config = dict(
    d_mlp=2880,
    vocab_size=32768,
    norm='rmsnorm',
    positions='rope',
    qk_norm=False,
    tie_embeddings=False,
    init_std_qkv=0.0215,
    init_std_o=0.0,
    init_std_down=0.0,
    lr=0.0136,
    grad_clip=1.0,
    dataset='wikipedia_en',
)
MLP neurons of a small language model. Each row is named by its layer, matrix (gate and up: input weights) and neuron, and shows model dimensions 32-287. Each number is 128 + 24 x the weight over its row's rms, rounded and kept within 0 to 255. Numbers have three digits each. A neuron's up and down rows have the sign that makes its largest values positive.
Before each neuron's rows, "fires on" lists the tokens most often at its 100 highest values on Wikipedia text that the model never trained on. A number after a token or word is its count.

fires on: " are" 17, " as" 13, " also" 12, " both" 5, " completely" 5, "re" 5
L5.gate798:166115117134132114111139132119158134094117127119123145134122122135136117146120154111144136124139125126152134136141118131075138136128131130134129155115123109107129112149134151137107136118140112109107112141093120136137113142088153159189154118151135179115116085113161139075128132113131168119123168107108132102126108137136136138111134138123048124146152161090106135161102116119135103128155106101102133103109148133128187159120149155129092093090121135125122159160092171126124177096132088169165119113097137104132086087140127107121115136098174128071115122153101118107104142078130129184135073138132100115170112129077171135117151169122098125105171158149145137098095160159100151123147145093177150166106150126137141111101159150128129140145136127082153106133107152159150135129104155
L5.up798:113149193096135152097157123146173062167098128111130128178120146121163100131123150115176099132141137122059143164078148124139178139160152142121128129148107156091143097101146165174172170099159095127187113110135126134123139106120157172120130142155090147134145132125149166098113104142162136111111117100112141160113139138112103129123129096092112156135143142122076178108134139147120129118152161128143103166185101074141117150162097124137148127126176152115114127103078123127117172142122123116135145155093130131107152126159115088102111149156156131111141091137144132149123123085125157129113112163163143149171109080100109103133161109116120140121171142145103128107075144133111123146115116091160144166132141111115114082139189179089139112127120076122096118121142109132124074118135157

fires on: " of" 52, " without" 7, " &" 7, " Is" 4
L5.gate2428:145108108083129146114104109095122129160142107126125132156143119124130135141126080134130119114097114132128160093135115142133139112112129129122117120131138120177061124128103124121141109128165120135086134122161157104133160117103171109158086125110102129104120144129134152123146122130126090111134086130094170084078150079125116143124117122142162086137118126103118141150147139118136147100139154109128137103142156189174128167132086079069154128115164094140149123111136172121115116146095154140181118113092106089119099143145116149110165132104120100096123090136152138122127099102114142147110073126117155159131109173121130150112114180139162152116128149120150157141131148138108135093128133122098167136152104093146163103127157090149136163142115087137148152165125130097160130083155104
L5.up2428:135106134130140163117099162126154105132187137140139126123149122130146147110125079083123129114086134122080135163100144131115133142147133109123127153103182153145125170107139119135127127120137144131126148113108126063186113133121136108165104191121120145145065101123134132158152097112130126113123140092160131091145146093151093092159091139191130110114133093142112152173107113156122143140114157118121167134101132160144135118103120114113116135078185112155147119138116133150136142126124114141156099088149072142163141114148124150166162135136186114120180155159136155117106161144129140128152160129137161137126133110087147131108132159104163147139144124108138169152096167114140105133120145163114116129157121113101123120094130084104108118141096105104137174147102074108130120178129151

fires on: " and" 45, " or" 9, "ic" 4
L5.gate1098:081126130105119144137132124172133081131106081137083128115125104143098135124096107133148152153147159154144110131134155145107131106170115149156112124135128157059115160147155104108086097130164143128091127126143124135145122151108096112111115133118156140113112166120140178133165139151102097111149111094119124083103092129093109140121140131133136120112150183071080139073155135092153120098129087114098152128159136095152132085138116137113103140143128122153092117158142116132137144147124060124157089136133169150121137108147147087145169158159140128140099128122142128152148109106128140108145107146146132157112084145144152151124148125099123159125123130144112131138125141147132114101150135156129100108122182138100165099139105112142134184137129113108094089128127121149148122135100136
L5.up1098:113128145132110157109092129157116149140127070108092148121139137161165150123111141116156155172161162190129125119116121156073098111146122106146110145155113114115108103145137114124125092109164152134086124130114144118107094152131147125107107100105178125132120171103078126118181138156138142101155119145143129139154118117078104145119149099152149145122094153110108120146140110102080101147141092103124150100141090127136153127129132153136123181140108148131138108148182107086147080123151124149121103117103153141106131138118143114171139113122091148138117107110145156154117106112141137148153142122110103129135136162089071150109126136099117128075101139167132166114108094171135110138121128158111162151154120137144137082136120137132138206125096143138137098160115136147123108108111080

fires on: " |" 30, " was" 17, " right" 8, " becoming" 5, " became" 5
L5.gate2609:106116139143144114138164125134089121131166202114121172113100137095076141154140179089116092103129130122146101155162159130144137169142099149133159108147125094142148103139143150171101113129112122155144134106167109114151130130114148160154144123109141089140118135129117119115133127146123136106105143146123100128104113132141119165148132120110104159180148079128159133183131124110135134117097153114126163129110162135115119133089124138134103127151178108112146096136093129125158153126118124157094150128183095115120115158141105104101150121127135155076144117167128152125115115137150143168132140088170118122192098110126123118169138124121114126124143085099115120142117135152147133116129182131170090113121144146112117149188165106135079134135142117161154105139117094128132122151121115
L5.up2609:161161124153099143164165096083135151156139128129128187143108121167118125143111129127114126133140127126158151155138120096097087145133104145086168143130153111147109128152116135112098099128119123109118158109145169114138140141146132129169115129140128125127100137127153102140083145118157169147109108121210127140133141152158134153143120110090163131102139162182110148140083082120109091112121068098131099095108068168111075114135110109168109133137128138112135113129116121118113131067111126120123145095143179119139146135105156081142124162108165140101106121135078148132117117125142136098122137174142120108146104140151151127142152129154117140157122106094134113132142111131163147112113122187161119162138157071109123151124102094110164119133128128092135063098114179116174142149130123

fires on: " two" 27, " three" 11, " several" 7, "ux" 5, " to" 5
L5.gate126:138141148144138128153126127111185147091072092139130133116117132151151126118134139089127129128150115116131101152168128138128136129133095106163122142114073118128139232140133146103093126120125142104088149139156126126114178134079143144150130167086121127120126145117177169168118144100157162094135142112133131113142147126113109162098158132081132115135130160120119117148155125124111164170158097132130111103124114097128105122136145126114116100130141107119087180148174128111108118150131130120122141119108173121121142074130129167135109142112174115126149117088149126108101152132159174156114123098139108159157101133109109143142099150147109149127164142148196093139128140188082092138112155102132157115132146158112133140115155135120121159127125108148171098172133164155144126142107142
L5.up126:080143143127125106170078137121138136165147096127130125107124163167115112108089113118145117170145123159151151139080126136164180097159136085140142140086131130110120134185129129126117122113132116150128119113137123105155102094147117102169133091147110096133100142144092121095156130100160101150134118153154130128150155175110063112096148112154128135127131156115082110099155123120127169120142113126142170139140109084176138122117145099136128111100089100133124144090118158144099132136111137143110136122151146107142098096133097109142129127105142120144126116105136110132121091087178135148155166141124110124102098090103094111131122129155091091151097103110138115145098143147110129109178102133121124119151113131113130153125164123132093135181119141139088129148118127155079146112122148

fires on: "\n" 46, " with" 10, " has" 7, " a" 6, " where" 5
L5.gate297:111131125115105123145071121119135123128118135100120084135094132163096141143146136143123142153150124085099111124116140146128140120129128128133114160120137139140157137118120137104130116123143129140144186153148123135087139156145140112138096136107134136100163082128121148119144124123162108119123108140112191143081140135122152135163160121079159124114097142108187173112108116126088137083127144119103104147081145129112132128116136137130135143092136120127096145154170132103129171149127145157131121153100160106135160127110125112149156117127116122147107076135132149141173103125126128152103136093116136098119168085123094121156128181145058100131134149140110157124150153091162136178118116146136127137130106139171131129145061174163127133141137100140128113164130113090123073156128121
L5.up297:150164179148119133137092117160159173115114150133126135144121129134113117156134102119120124123119170133135124130153105142144139114084125113116138130163109142133175146132135134094143088137104114094107121085145134159117136132134104167106117088153127156114138123121107125166158077135140110117105106122122158149114131154088148165105104132115157135166109134115193186085117132124146167107143094142094119147086157091127165161164104119104139186105147114112113157122144158132114136176141146154151116163138114132088151109084105151124134146169110118099120123074121125157158124107107140108089138122146078101137135117118132177163096141149145108123148159128084119116135124146108124162143180134123173098134110111162127104103079129139138140116118085194140100136102078146141099154101161

fires on: " in" 32, " of" 20, " to" 10, " from" 9, " lost" 4
L5.gate1348:137136114147140119125146111111127130102164121132112120148143102132102154127127135106134158108138163154080137143159096120125121119157072144150110141175075143175128179123102070167107128142055112071117169147181119117112154098120128110182127143123123131171117148128093122115123109136145139145083101138127125120102145125128133158148127143121117129098132159150138137103120130092149135142102171101110148109164118121118123115097142140077084074103179136149071098090152116087103101168143147154117148125154122087134118127116112112137122181155104104142157114190149128128102163158122145151092124140109140128127106201119131084118109125144147130103145128111107108129151139106140106138146160162137071108144126139105109112133188106089144112109136147142146123126110125141116162099117117
L5.up1348:148118101122145139163190105096119155116120080138122088138123154084107155137101116184134120147089142153122131159151146140142136155100128110094148107123112085121104145118093100135148124127088133180129133104194109105127134111149121147121140121135117102149173129094122130116119123114164101118125064119114148176129153152080099168150117084152130140145153131168142087101132097104157102101112132140118124136163117106138106127129154140110142115138159106169100133169092110147106114171110133125100151106159089114127128131119156071103074171174122115106134156132142127170141128104112129112131146077157120137138106128137154093072115132118098118133110124139155155082130123114142138126123105063129131139098082125095161140150175064119082094158144148113118154120166125143110094131132139

fires on: " in" 16, " In" 12, " of" 11, " as" 7, " From" 4
L5.gate1550:139153104128154126113128136134098075104083112171124143153148137123102146128125111161161103127107204141123122145115085149143149129093158118183114153136074155098110141146087128118108124077130123161145199128122114110132122138104111081142103131092126085117173169134139141086169114144111106164157103083192143155129123123134144135111113126142114166160148098086116132140165150140133079114171138124108108151161148152148118092137116150126143079134139167143095122101142127083134161150134101133135133105124136120136123132151128105129124132124113146158100135128128125117124146098114138177153154102128099134135108169137151113139152121103129117130122117115091110142120170119111099099118127145164089137137116112104151143142131088144130118168176100152115128118129136135148133125162135
L5.up1550:139171126123121091120142127141144136128107153122122109131104116118101124128171174169145141112137121137115089144122138124165070100101135120091130162143147153083106195101079133086136152135100112133106164119141138126145107135133099148175139130132148127098159151135148162134063102119134142168161128141148140139108098147132132165096147113095128112167139152096127110115127068120170131108129112128149156074106115119089100124123118136143113143108133169141141152117133148110157111124153127102143137136151126131171152112136155071110131109122113103101108120125115081115102132146126175128137111119117156095099118155137112196139108123090128108153149107108062104157101147147082135100119111100080113157113124123140123078133138107132101132136123155156133111157138123163100129134098183

fires on: " and" 47, " or" 17, " of" 6, " is" 6, " also" 4
L5.gate2878:098125161144131157175113109128091142161124130135134073137176099130157180137147155167128143106122091099123089128173130130127095125133126162120147122162083124140133165123118119148126128147145181155109143137132152104078130126124138156136133139111122130115130087140082117135136137126144103101141127138083128119122132116124138144146120113112166099110109192177093115134108084114129098114160102115101154121115156145116143101122135110140151115120146144128109183107142095133135086108140159107045072108133163160108100109086146130133130144159127114082116080162150166130156110128112115155116110131096129112175116129096154171183081092128133137149145118149098153135113110095143104134157118128118123071078167124140111121077094111189117124113117136142137131103113118141094096118088127
L5.up2878:144108134112113116149148130149166102128117128137130109134118111125127113102107072095117122145163084135075144145147127131146157123103150127107135123142171124127124141110130127146094119136119106145138069127120126161116168152110128135123096156136160119167154106116141176125138113142138114166122114123139142088123161169107102126143137127119104145116142104168126136129111129111152128166107114122131094143118120102146116170129110097114099132061133136106130108124140117172190126156102096142138152148172118139144080151138147117092148142109093101148112166132120126074126144133116127139128109122148118114130166157165145125166121154140133107123184139105137135113106136142162178096171121127147125129126130132153124103070105116061127164142102154155130162127105146109141152098127115

fires on: " |" 43, " the" 42, "\n" 7
L5.gate1792:102098179117174124124165096111151143123152189095149128103129105103140151125141137117134131132136072146129127143163198144137111154124111087146117145130149110111155096133091095124162131131115117147092139100115147117113112125141109119133134170154111101125105136129120120133140159098155089124122123102152114134117094095118130168158154142122134123142124118102139107113143117105151155100139131095115160139091151153089077128108136149135085110102123110140191087113152133123095198134122088128070180112145112132119125145135120115153133124130134144114067117129137179117140118110109141135160136106191168154189143099091129137095126109129112092135117145111101166125111113155164174150161173144132107087153118140124104112119173083191140131129099120114137115110153172124133099096150109
L5.up1792:179107132120129146146127162161136097122109120097161153151113135179090114125169082166131128093138117098155172158155090112167137150122147113096110112124132141154158152142148107176118146131135133117114131121141143134130146160094108150151131094148184113112156124107116133154145134108134089119075135085187094127169120083094127115113194113123144125125122139116120125143103152097145167137093143091137136117128121101163103136172132101119148135101144109092124149134141142121089100174110102143152105170102122169091125117139162109116133132146067106093109171143117136121111167130158096096098129130121153150138120085092132121160104112142123109123143121127139162152153144129154127135109141126074095127125136156152116101161122140112119120152106140146134123138095115078139106149120141

fires on: " as" 55, " As" 26, "As" 12
L5.gate953:087144132142120160135145119118175153118109141171197135139107115120115125146102170100108086194120133078175113108127091162124101146096115146099147150132121096102135105125123109101105149111119102133100146158142114185131089138143127120097149139138137132144105144111119132155132172128100119143090122147098125132125119122116149142140156140119083124143126105133156151151173140086142132149199142078149091143127143126138127161097140157151141132076133156158136099124123122137135111105142160146166103137114102109123137130131111161150120115108137122104104120167141111131126149154109122126116108117123120072184117135098167126090191148132086158085125163134141119105137136115148118145144116143138104143114139129104131119160157068125109134106128140162143099179080150139137158098106103
L5.up953:154095155131093119122150112116091103129120132155131139106159116129147113121111160160176084137096134206123154140147100114128136137150123176151134125127094122138115146123107130129121129149130141119130134110145171113126167100135130116129139124126119172116115097140114150115127112144093143143126122113140135159116153088187121145124164142093158144095116149128102103130133112134103094136136187130141134125162088086124146115112124142141120110172124136123109087086104146174136112122174091119155101127145142115079149123180127147154142120137135146105141140119116095153137113127110126132140146132145114151145144105105119110129136134149142135128100103116094116134099168148132167166086153153127087168095142136159172148095117154171153174124125100090141121129094152134181082132144115

fires on: "ed" 14, " of" 13, "|" 11, " and" 8, "s" 5
L5.gate904:136130122101160097108155096187141116131113116130086121131139119140131120133139079129130134071122100128136125126161162119116117118135178095146134140111147124113131129118117079157076137141102118111114166113121140068081128121103137124097122128103137119135109130107155096131140116104128136181171149125111152136123124169137134133147117134107110115117132091148115136133172102131122106131096142071097143157143133083128094096149149121105121119086144143160107127143147145190147121128091167154100105142137117123075115106145122104108139102159130121198118122129161146131150115096103116120089113184145138136096126162152136132130123115164108087121117112064113133121134127123109095149153144088115132135081151111139164163128077145117104179150104122145109120096149125126098135124093143
L5.up904:132147115135116166134123125172107143104108099151105112134098168126129132138148116141144135147135128106143133176073132187147139112131115146156145086122164103087119112144124124134110147115128107125156116098123127137151184141108130105125120115162123088122108155120122110092172171144130167141139126138150139160141099167134117119143138146103128102126132130112140134105101125176160109120153116118127114142152109105184100115118136109149153114110091096156140105126140140152130133133118113126118104165157123134094164128143141134138143089123128121142117116125100135130114042100131149080130090152116103152107134158060140097108148128111122124140118159123118130107151099134143192144181100122097156132153132163124156109131118120115116138115166121161089080119153110167080150109159136

fires on: "-" 71, " |" 20
L5.gate1842:125132120131141153096113103105153108111119162165096104117127127135126095108102109143140142113128070121122116112148156139147155093120135120157131144124190065089122122136107156140128101113122138109118128132146088141122105167111109114169108138147117134102165123165102097142163126139151085132082128143128138161092111159064154125132144093137126126173147095154175147157159117122078125119131116144124171109164077128118120126145185210114098142110186069134127091142122090141125147098146137130179151150148121115154162153123121155098151112135113119169121167141118134097119112140118181102143157146127118143161186092139114182124106128105081133151119080111093126149156124131137149070126123112124130127156147110135104181153096121132136122127142121111127120137142146127146156151146149
L5.up1842:180075155092107153152144131125123174127131147104111137171136155121105173114112157117095116111162155115161119115107131131132142193145129108093131105142148182160107104162113170124151190140109105196086148135133157107122148109105099141138184126116187127182114136127121179117134102099136093138135142106150103129112133124143159117130136159158132152137160142127065140081126156115111152123115125129218091139102139121113113134101142094138127104131150122105075120166124157137104105134113114081106106148112114182148129140101119164084141118108135120098123089150095142145143115149125129131111080132121148178165125119130156106132148110110146121133094138127133145138122150120170124142063121132113131111117112128125136129141147108141135108119152127153088157109152127121129092175132141

fires on: " in" 37, " through" 21, " from" 7, " on" 6, " after" 4
L5.gate1473:129140139162113124091116125132112110129125137155103119136133167151101155138091158110129141143153156108113182122120164153102133138154115160165144140124062142127139154093134102121127127132107113133169120141171084141120169162128124107141146179162148131094146147149086138129130111111122123157125135136093124136120146108126145174091159150138099113122121137146126118117135163176114122105167142145174112151139143140145161164141095101097106056110124111105126140124114124099149151117112144116190143134150135093164125178125128139121111101127107071157137158073114127149138120122160130144096149132149140129117120116116134088085178091085137123128136161142103107159114147173108096126176125150112092142096138118116185086151139133064116150145108146135119138120071139175129150102121147
L5.up1473:173105114159160146157117071138147144137149107100133094141097087097146131151148148114091163171122130137112134169153136126100165107113175123106148143128122145177143128175131136126120106096132143155108123170172116082136114106115142168161125145114118101163147103143086141108135128146132146176125099111098128094139173145127094136135131117100147122155120129158167088137108155122106156091114125085121094152159123143074154105135123084128133143116105126125139097122139132098129121127138129125144140164118099096156105103107129120143128150137119079161146134130147123195156131159148179178128148159103165174110129101118133142131124120147093143150088128146167137189132144099089103127114121131097160072161147133137139125118117141121124102142101124113117103113147128146112153094142148

fires on: " to" 19, " the" 18, " of" 15, " in" 10, " be" 6
L5.gate1915:155148103126117128115101140110127171131122108143114115132127120147060157096099143151127123100138117109133115122153129116134139126129140128147133134169121146063079108161114137141110154125136147168125137158098141162175098145083186115114131167107063175114133152076138124141106108144127127121154155100132102169137164109144112134130126169153138125110113130116099148062130144100107096125128122140136084106170146146146143143104134153162148153133128137168113098128139126148116116109184111132128145172171097172139172128112167147098146075102176130119143159095092134093168142160120129118123151084119087148100123135149143164087069145074119148131119130109095075149124150096104142116132120125110131097148119073095116160146119128113120092160107144135157119133116130107121130131165117
L5.up1915:134108135127147088160127139162096142157139116130182132147116088154098153110158139119134076187149137154119105123121114119139115142138108112153120126164097125122110130116125134128169142142141133120146137100149083163165109167119150147135127123158056162125135169163132135109132147111141128189123112121116118130134077142133143145126110116146126100141113153128145126079159154129101156133109108121142120102140182180101115149138154152150147158092137138163163119109126116125158133094129113154092118117191100115120148147099152164107119144146123141076106150155141099144107108168123156114112090150087121124140121117128094150141113111106133115138154141163094136142134149154101173116182114123128136128124093099163158101130096118084096130162174134134164161116163131096114129087121108

fires on: " as" 12, " through" 10, " to" 8, " from" 8, " into" 7, " while" 7
L5.gate1794:123125146087127149112109116160089158115175150162128147150135130129130083098095107165131105126135148103130131113128142131127164148106146098135128129139126086053139141082135137201112129094136124127120142120150128094110148145090116119144136091119141116118137088109151195135108150096147096105144166087177098139141117121140170120159084128115146115130089113154149126089170173111166154139136115116140127126150159130111146141108120158117128149062140147105118115112137092125120112108164138115148138143123146151104123148161153140118139151122124149093144128150102125137134115139144146116097169132112135096141111126123134138119168142095130139130121123139115124121132139113149156132144149155129183178080097120092106123118117146156156136091135122113163139103136119151115125122130109
L5.up1794:112105166076165168156085148143108128125114125152128123093144147141113172135130100109103118100114128120113153137111162130120125144146127137110089097124106136152105153118122150137152122170105153146123124124109094131089130144125145164139108082117164127148101156122178135154114128123099142131114192142140169101141178122135113180173134175169100104095151133112148093072080116095165097121119174146161125141112109090131144150134107111132098088109127165092115122140113135173160168113148117173124168131149117091137098154110172069098143096144092107146118158144104130132122151109124135099129153151135111160138133127111143121134138131125143117102140143114132161141124132115148119136125161143148162046149143166099159117087140099102137089137099146131167100107103152133138157090128170

fires on: " including" 22, ":" 8, " by:" 8, " were" 6, " as" 6, " are" 6
L5.gate1305:117071111117125103126109108107187137101051099090145161167113113137122108132114156130138113099145152134105104128142113140137163158157168115135132204136147130097110093114120133119123106088136063143151147093123130160127138122126089100099123117120147155159115147111097101139142122132108130119124082131113193148102134147163107151117114159121113093112140127100123074142152111118128155132160108122098166109150087135118102131120107162142138087126141128111156128091167129142110114054093122159142121166135158086153121121140092099142157111122127138126166169106162128148105145136132114126156101105097100108173123211115142064092194147141126140146135162198169133138127086150140104144114079133107120090141144167112135109157098119139093097131129145129152112148104147104109052109164064
L5.up1305:123155131140110084162146124148117147110121092159121129094190125137153149104133171124103148124135142126125153146115125101107171151155150117127145129125099079166107112145104114140134122106113105133148142135116098154164129097087104124105112147144133149144129131147132154122135116168126152141117135151144129136125072147116122174098136137103101159088100098100136144139100183121101128168084153106120160142113105154132121149104070135114131136137094151096096115120144095099095098137108081108151109155107084089128094162096138084111164137133117098115177191144121157125149127137109157129143150104115125084155126119116147144127120165124168167096163124116132073108117152090155134142151158155129132094152131132124096091162121155105152148123148145106132168157104083144119117103113091

fires on: " in" 35, " on" 14, " given" 7, " gain" 4, " through" 4, " have" 4
L5.gate508:158087117117106103080152142127141100165106072108093110146132100103116085146114183134123103120141141129116201128134130145129118131150126158110135109196086111111141119126133100133126111132130101161115110197145169148111145076120119126155171121120122108111154153148119138122115109117126138121052110090120123155106124162111116088128179105154148126146155107130128123091154122177113123160128168145151129091169125100116111099126167115140131112118128139109101143119076095123179102153148145112138124136103128132171137124097119136155109167113118102119136149142152096137141107127116149117145135120090162099106097120144137079089139161172116094144159068151118142124102118121134119139137104121140101135152140132125159119155110098121125116141091180138115120130166110089145133127136162
L5.up508:169105136110129108115136119081160121141150119139086139153152108112103114120093126096126087134149172132147185079159087134123060090103124155110104093161100121118106145124137087150161130167100137165137117147142127111119138101151136114157165147156131080161148076100135127128101144175123149141125131113169119125143122112102131151111178148121127130169134136129087099117148107116129116116096163165108098091155112157130099131097124130110117156098120147113130148130113132110120110124149112112115129140135111129170142157104122130108136155142160072155117166129126106107129107104085163170125191134105100129101080131149176105106114134137092114138148122134099104107099109099145130112132116106122112111133157135068141112118142079117148069154162154104137136128123120153124117084137141

fires on: " the" 41, " of" 11, " a" 8, " in" 6, " and" 5
L5.gate1256:144105131100127138137122089076129148115145113148129133169116141132100127132116113156141118111116110124159124149168108131129121107122096128123084111102127128116139117138178132147112150092116156098118150103122117137133128118098153096110097135109171137120111097168141101141152114143181122130127177140108135118106159131089156147105135093121148099157132137122072103141164135068110131150166151122115128108113121196120152105117115171120062106127118142191146128108110119162140130106093143141110129123122112118126152143127112131099155104081169139122102128109153155113132133126089137124093153151085117115128101109097136123147123119143111099131144106110124083136103115101130115103107104139087157146091121111152135142137148080104143151174148117117083166148135091165093103111173085
L5.up1256:161157155121160094144141092135115152120080167124170081132098124156090150134083119118095091115137126121178120160138131132079101098077133108131126094102141093122116123140125113115144128122101155126150131130148147122119114118103153108106135104125085111098101123158132137146149112157144112128149115081138133117100154140090135134101106136115166117138119161094083112107161143103136117118127122141102094100151196127090121094126120112126129133122170140174111088141111131098143121149109187123119163123108136134114131134093133135130104102120102131105106132120137127159142093100125118123093087168110111113150142131109120113068162131160107139137150131128154151099154138162091112133143103114117128138140099112108142127173087129109122158206135125140128109118120090140160052143152117

fires on: " |" 83, "\"" 6
L5.gate2237:146107133150125159130091129143153141127142123150155170127112092135112116098086042176093135137141119139172126121144138160107118137169089125114127135116122154123122135104106149134149153156104079122125179095113101128127112112117132133138133092175139135123125118124164138153141135116158105137119079131128155196157093122149109107184126139131092117139152171155114120135144156098168133079089103136126135113171111151109109089115128105135160108133114168103139152136127110107125151098125100150134149075126158142072140171162085150159120156113112117119142178145166165115115120131108103091174122101155135123129168123092163112147131096092109143175069145137178128145112128131137134102119141145115156108145145150126135102124088123146165154090164114112104136149148121147115108146126109
L5.up2237:133145126113141108140141166139118137098114089107079145143103156118120123137087030151119140108161152155177141137119135125127090124164090115132109153081148142120137145112109172135134121131124096156115118117139103151153152118086110087159118114144117113134108113098139093150115123135158120138112132093158161173160120123124124128125167146181114116102155124179155129108152120157121119075115153172109156127159109157153134073177168115116137133146150135079101146127125128146118117135157111121108083117109153164113114153130061126126131167151163117125110120130142175108118141103144170101118129101151146138101116085091136117143119119111109135130118160147148135105136142136103100121117109153159162116157132122118103148136108123111155118137142149137112149143147140178098090139109087

fires on: " while" 18, " in" 12, " but" 12, " into" 8, " with" 6
L5.gate283:149175155153114157157142108128123142097147160124080145129161110102136091136125134111152100157151153145112129143114112087148123105140144163139128143116103067087120148136174134131103153137123118128137129124119146122136125128114117118140101138109132127150096132104159132118108096107099099129132164107193108119127086133132085128103132167183108119118144139122111122084085119090121132147144133119146158079141143133127075083078099113130127110111113105102136106140146122124169135115138133176160145149158184102112067151121128137123160155152139138142145111136139099124092115123131139184102085108094155097137124142125157150104178141110114136119138125117106114183149100155130148080122095196146131141117123119070174134122148123210174111163133163118155130109135136121158130103102101
L5.up283:116120120171122194100119122137117118090115128149048157108156146105133143135126146104119146095167145141111133138096107115100103143123138139093107132128094130100130137149102105090074147155132104118182130137122136120148145105120126118115099122116100095087125109096109104137076120097114111139121122106096144129098088110090169107133116125145113095114126120112106097137106121074136103172119122137152141088121138147121110165177101149159105113164143134120140154172131127093146148089108131116194145144138148152128144112152096115134117086129084108116129108145129108122120108174121126118119094107098131149087125119143174109161140132095143136133135159139125130164114126121121130076123109125140111106113130190151106137120082113104133112151083120131146084145172129139153129139101110

fires on: " the" 25, " of" 13, " with" 12, " to" 9, " on" 8, "h" 4
L5.gate2006:109101117095149135113109119098128103153096126125121089093108185142088136105105114129108129163119127127127116138086177115095147133102122129157107064125142120087127142127147147157088143141142181105125119074117151113166148143094107109137137134107173151142099100094138107155105128112120109151118134099153134142133129118087132104144143138172128111095149127089126149136119147153130112151122112091081146098131140151130122108064111114163125117157191124185160132099147144128153153122154111147137145119129130132160125115126116130104143162144099143141135122147102110099160080150133126107131109117112157127109131216135167145118154156112100129166162126115071109140124163128165143144093152116107109114101156104141081133119154112123099059143121089101192142138134134141159157093128143
L5.up2006:127126131142145139111107098132127133108150154115160137105124152149060117107132102152114122151150148105115071148153150113125097113103135126114145115130145095116106124107154086136142121102120153100135101143104119110133116119117111130085135105112140088145093104143139110097109099121095156088149149119133118109116120108096189141151123173120147162134139127123114103140148109128171135110108117102131126147129137151095145141130115126139153123176144109119117129110101114081135108112125139116133135119157142166138145159139120130095111136123127110112123100127108150137168108100141114121104092143156118128118108152172114135129151178106132116161175156140110135108109116125158146098171149125153139125145131155127127070179156166156116108138119159160119142129164112130131131113137129

fires on: " in" 25, "p" 13, " of" 9, "ap" 6, "j" 4
L5.gate1525:140099127123131160107125116137150130113130102134107104107117123085117143123147113119100129152110146113069147111181103135131136106158114169165151121136084117129121110106089158134096119115106092109148110116131180143112139070132126150113101141130120128153176142150121135125152114094133126127116154126170125129133156109132133110069113121177110144127143102160127134128088132131095115120140118168151114059121151129136110104086149143105095133133095139106140169150141168113129139118142095089210135133112130124129158115158119166140153088156118094135112082136131132131090161122165140081135125131126151082164124103133131153127104138129123116133103137137083119085106088086114156087122134134169110135147136122107148145139168118160086095161162120094134113163142138162123149138151098
L5.up1525:155130128116124086160086148149086092148072174115090124135160107098125132155117156113106104101125149123140148145178161149146149063093115153145129170102129128118137119137121167164144103134135110130136158104124151142131101101100120143140094076104144092138117163139136106151122163157105132127139155166098114146156121139147127145123142097137122109122154089117126196107155091119140148142144132098154136121142169141162131105128121112159104097110062167123149126113099127187104135090103158141126134152150122097116142100102139174106147136140060137132103155152164100128126097152136151115135098115091158097146111128188099128139116138104122120144109149156129174098110139115139135122157130106148137122117067145094087105130135149094138140161175167145130145112135093134107123120134109

fires on: " as" 41, " than" 12, " from" 9, " to" 6, "9" 4
L5.gate796:098107095140128143101148116140125141070092095102145120108132124147124123120155137135112112152120119098115099112171122160109180116146137113149119120122146117127139122155134132130111150146133124162096136151123079145135121169130141125098098134150116126135121189116154156133142113128119104147090165131161094122129134132142117148108115148140086131129072081104147113084145127147118154122118149107145114162170080107127131145128086143114144143125149085154148122134137127145085189137135149160120177108101144079129144151135177130118118096113122144133146116155152130148134134145107130130096138124115164134128122130063149141102168124136092208170137110138113137123098130160122176177125170108128129143108145069138130159147144114107183128086137158128134111164127101123148141156089139
L5.up796:139137170137128114128098100146119120152110103071161131138114110129105129106136118176105151141125143205144118158090140097169115121066088128124113120134119148105135070138075136183133118129128109097116123123122144101173159107136082134103113097106146174148138131115196142108141163119096133108107098104084115136151125129095137146136161141122135142110137155110129138145142140106147131153100089139150092134150145134137126116135135153162121161108117106114130083110123128149096172088103116150147138124110120118095141158125145116105165119093106135147166127114117091114136156112111095113136166137152133127181156159151113156148153131160124150120114099112190160085148095141149136166131124147115136124141121117109123108118147107172105127092126150104141131153144128146127127156096128

fires on: " |" 40, " $" 9, "-R" 5, " A" 4
L5.gate992:111148158099153099145141125139116157125079111113111132079100097089176133147098126142134129156105120119121127128153114138137120126110138112127140094129142113115171064109139153153150147145129111140127153125145136148128111167093078098142149142140136108154125145158140096097107116115150123183107125128118142118125116130134136118168134140154088117164108152199161130142126157132132118137146093148100156141146133148139117114119143151103105111120114076160089164121116124111130146141131136144116166099136106164124146145067069129160121118161134120099117159128102109092133157094101136091153090131112129143168101122122127165141129087128124135160123140157100130095160111136180114128149127128120144125151093109138134142104139128150126165165106164132102098149174138112149110180096165
L5.up992:112129136111114135138079136106075151139101123151141118159139137083163178134137138144151118139118140106132108157113117120123179134141113088125130086123159133121140116171138117125160166112108140121127129118167147135136131115117148074163122100138162115120137159131164170153117155100084146084068126135073074100099099134113172119135120121109110154138099125061151134089114161106135154157098125127165134116127149149079123132154127104102104133111127100090107127119127161095126148140115127140160163191086117166111115113130086113121074083092136161130104122118141120106164155152138123089169145099103105100133116121115145150122073143121135090122166203088140095174100139138114132126106150145157119128135095127137143059120158137140139133147133117120132112129114098117092115161131142